From a checkpoint of a small transformer trained on Wikipedia.
Size: 18 layers, width 512, 4 heads of 128, MLP 2048 GELU, vocabulary 13324, 70.5M parameters.
Architecture: LayerNorm before each block, rotary positions, biases, untied embeddings, attention and MLP in parallel.
Training: a variant of Adam for these matrices, 508M tokens.
MLP neurons of a small language model. Each row is named by its layer, matrix (up: input weights) and neuron, and shows model dimensions 341-436. Each number is 128 + 24 x the weight over its row's rms, rounded and kept within 0 to 255. Numbers have three digits each.
A block is one neuron, or neurons of one layer that tend to fire together. After each block is what it responds to, as a language model described it from the Wikipedia text at the highest values.

L7.up743:135142099149112101168127165162136104115100134115126135168161136161135128107162134146075081131137049083169101127116111105082112126122128061097099150098076135074153125134084154118091154140111107125143137112162115111103135128116116137098144147089072116101108127124102160116162092150138115120
Description: Numbers in data tables

L11.up44:143137110119133142102149136120085144141125114140135120113155092143149157131131105107151119173126110125103096148115122147117103158100114110153153092155124123135168119133103150151128148146133159174119104130114123075128147139135154125130142114112116138141138155156132115073147094160120130120
L11.up114:142154080106165139129106181119128141123138138165142124123114136148110141140074144115143107161099095103097099127144090152113127159104137057150145122133107104114143106191104139090142138120143117171136084096174104098141131141110120135128125132137109144133135129114147107136111110124162123140
L11.up152:120159152100130121140142126156075120140134091116116120107127120134139124139099131091170144125110129135095106123137109170103095170115126120116121085103111076157181119107133120128130162098153139162110089132135125075109142149125170149118143139139149173118136114132112154084151113152148126103
L11.up423:155151179155128144165119097102123093137142127112131115127146092137115132138106113111157116172116109125146087157147142126116100145119091137127119086108121090133153128157106133126126151113110143176133083105118140094128139206152188106109138165150097181138118161136085121097132150156157129135
L11.up479:164183117097125149126169125131111160157142133113140127119135085150137110146114133066133141159110121150124101134121105133116140169107155099121110065103140095139130075148109126151149170121125155166084111046155116112107123142145150106119167130142086152110134170165122146075147113161126127100
L11.up520:118109101123119167125123117137108121128148155125134138139149125143159138134112151087124169197144098145112115141129131151131147148111086079085142112113150065152095104153093123132145097145173166145129112068162120087154140155123187116109124106130102104116161134138136105112152125122110103138
L11.up528:125156129146116162159182097093065142183132129126155129124142129130125127123098137114145112148116138141111103125112124159102110155103090116128130096121103096161178080101099145159098122120123116157112085112120120101122122141156163137098157109126125147122153113135145136056133139169155163094
L11.up655:162123138114128123104137177160121128120123104145113104129140128119151146152125129071133161178131090103104112150139102139119117138135140097109139083103126117112157139124117143164110158116146188140105080108109125099153138170110156135122131167133087142119132136162124144105109114160153173120
L11.up680:140094105124150111169131133199146114141116106170113103121143131155145129124092112092159115131093131114105077151133114106090103168118124083112134075141150134122135139120112141148125117111141161167100109140099137104135145155154142116143120118124090142144118116145119121120149121118109122145
L11.up721:181133161131136119091133121128089107150146119141165067141122116105127115142139163117125105129160090104130135136157118125136142162168124112139152111093096105155165106153123101108095181124138117132123097077157106098118170165138090122091173141127128119125122152130121148121134129117173131122
L11.up730:169114138099126135168152117139103154123116128152093123133124135138131133132133130090138112117131087158110087139166104110099121155090102114096097115156137107173134092152108142110155103061164191147104127127115115067115128171096128131143155146111145120142118113147110164137128131125144140153
L11.up773:164125162132116122112110129158133088126109099111124106137126098150163098146139116124146129103132128135117085180161124150085132116149154127123142109104106125144160109157092135179118151122126156155113111113121127110135143130105115114135145151150143130123148113144121130097104108128136151110
L11.up920:156156143090141160115172119177124121128157107134124112137128148171152121151100151122135110159154114133087091158123131119112097154124149137104130114090118100135125088125106119151114141117120127141100123064128116093092150181131143133122147151121138143129134130158097146110210116171132099128
L11.up1293:141164173102117118125124119168079128142144126160109105116127106120136110158108142087151123151117122120090080103119150131092122125115110104098118074117098077129160089121124134136112133115140153184106121103130117081120134164127127139141141133134154129115138152148131152081141109129137131103
L11.up1404:131152107104136155108122149181164130133114124176113137133125101152165139120133154089117147120145054123151090164141123121109092163079114103105109072096131138147111107102093118166095158118148143159082117104123114145114130142146159128129177164149100118107113147153090139117138142152098133113
L11.up1462:134128130129124130109128139155110108121130121161102102124123102122139101142142144064136126131168107090108093139147133136073095155125130090111123083080131081140175096146107138135122133100142141205097117100124143124128157151147137155158173137151108135104127128177125162090129131119120123074
Description: Sentence and item boundaries

L7.up1180:178138140121130124135125112108089166153119111134119101149152124125140119111100133064134140129123073098136091120168149133104114158116138143093146087101131088124143083109118130154138160108130152178053087135125122095092161152117156128148191137137128150158179135143114149103153135115126106062
Description: Sentence-final punctuation

L11.up203:151114137131175105130134132149118175132143106144117082136145120137109142100146120152111116087118115123114184123093098123126176143104116146131146138162138116129171126131135103155134128160123150123163113152100131142121119099142141143162093121086145135104113120131105125104171099161105139135
L11.up241:135129118116154173106119162131143112121143143136119125145140156147112148118106135141090080126160075099136096157153105089083111125097083120091146098121167117098136110153098158082095155131139105112117108143127096147095088150175113116109153153103099097153100104151105152120124098152131160111
L11.up250:137128137133160169117118135126098146134120104115157077154164114167095121088173176153132110141136083102125115153136103173138081132105151121127119134177156085129140107169139098115119152114138117160148135144144092138122125150106111102130133148136129132142103096161155128108132151151143144081
L11.up447:190146144130119104110133126122122102128123120101144116128134121119105154122136146130147134117111118125112076149137117141113117179082151102119176100130157148143157133191091166126152163111134098167136114106133163106124174169128125118123170127096135136163124162180119153125141101103137119115
L11.up659:153121130144132081122125153109147157108133109139101103125085183110160091125103160126133142113129066145110089154172110110117090188086123131117112085130208107152125110125141129159121114098118148168165139129134146135150141103117090139180123115120118133149152105130132099118118170094116133112
L11.up678:121162165136162123152137135115148134122093118108158139113162111131132165124120120113115129152112152135132143127124129139106140129121110170143115118125102070128154107159136164082062153084107112142121120107134117073128107178124125139108108161113158144108116103137114104108100136142151144154
L11.up999:140128108129143163157108099135131166178083133150119135129128121142101090123111139145105142109147070095144130165168120116135134134123123097100165097171116106119115154148111138128095106113159135166115128142142143119102172127160119138127119112093128106124089178155117116120134141135093156086
L11.up1128:150145117109164100093136114138108119112124115142127119142178135137126141132163126100157144106127103108125112099129126139142087098131137114137147104085116119169153119181141108110119120080142137168135128109161129152093130131091131139116150157103137112145137160215125088107118121115152172106
L11.up1206:145139140126135091166187132122165118133103149125085121110161159130135105108140134138112094129126095106138116113143170126086169129125119127135118080133134151152114138088131098122110167100138146122144106126122086078130094121160146119130147127138133146132069133121125119120174148131127096145
L11.up1414:125135109145124101138132163129098111122111140139096152109122132136109089105135130141166149109101049105156145091133149151092114140115131144124147114103154119163156120146119141098128112121126105173146098106107114113154105177127117133127104141139122121148098092158123133112163159128168099086
L11.up1672:161145116138136132127116161143120163131147104124116109099088087146106086140110134117130113156142074102169130116127141124105147167099137079106123103154123128118138124111082129137097107094105132191155117140161157151088154125137100132158135119133118119179125139123123132090124167135095171078
L11.up1829:203123121111092137141152128124145186149120126135170089117075154103104119119125175130141096109124079138092124159118110136144128142149133113122135140169126127136108116147167129151113106147130104120125139142109137120090086107131121119138140153119105115166094138154139129124158145155113116114
L11.up1852:168133115111086115137114152126131119152131115123116126128110158119094114119090151081118138117139122115090111136079112119108136180092094134127126114139155131139145165130140175107120172123075113141155130116171142111123149131095131149136139161134119125086095130143124120132149126149152146153
L11.up1860:128157137155102112157145128089094159153154119092097088096117121131137086123124134146121107149101069081158108134128134147109127150150135080121103103132127108116149123114113111074126132094134087171151157130190128162112102122107101107130132100139119161101130133086069117104121131116135102097
L11.up1878:168124134126130098120133141136088137116142106110115135149116094087119121127125155091142139130141131097126107118107112101136141111123128134117107116100179098109181145164102151187108151130094122107100133109139117131099070120106111148148156139109136157130116191126138166117073167106135118096
L11.up2041:115157125127165130157174171140168142137130116108117103123131130131141130093121128142118099131136102116133128181146116103143149158104108127107111089142110127089164120160105108157115133117132132119152121147084124103106109111173150110135129101136122128093109154118111134095171149147141144111
Description: Sports-table numeric cells

L14.up391:153147086138098100131109125129153113143127135151148138139177173105097110110103133135147115151169135102171086111153064101099100150142124111129130084145152159142164128143126119115141126116109149112135133124146117131109129106123164132128160095116117143146121135147089124127109137148125149122
L14.up433:108120118158121113172139130133111081145109138154099090132175121149147091107148100137118106119130073136133151116136117081096054125107143119146103156101140162120145119165146130130117157108133119108081102160117099169118126118078143121193150130115159129139151104141092139112153143131100090102
L14.up535:139133114160129113123108116136160117186128098137074086126108138119130112072101125142148131108096141140135134127105101129091088114148114122134202114129189129125128112217135112142173127078133160118092099152111136092094119147135117116123148171140138132135123112125128123122123095148157135096
L14.up1009:120167099143094104150138082125140107160090128159166133151172151153144157090128132161119137082117121110118121186144135069091088147094120119118133113157142115176161139164095137123132133137143123135110148146087136147114153090130095140122130133112123145130105122150119125094141092155118137095
Description: Numbers in table cells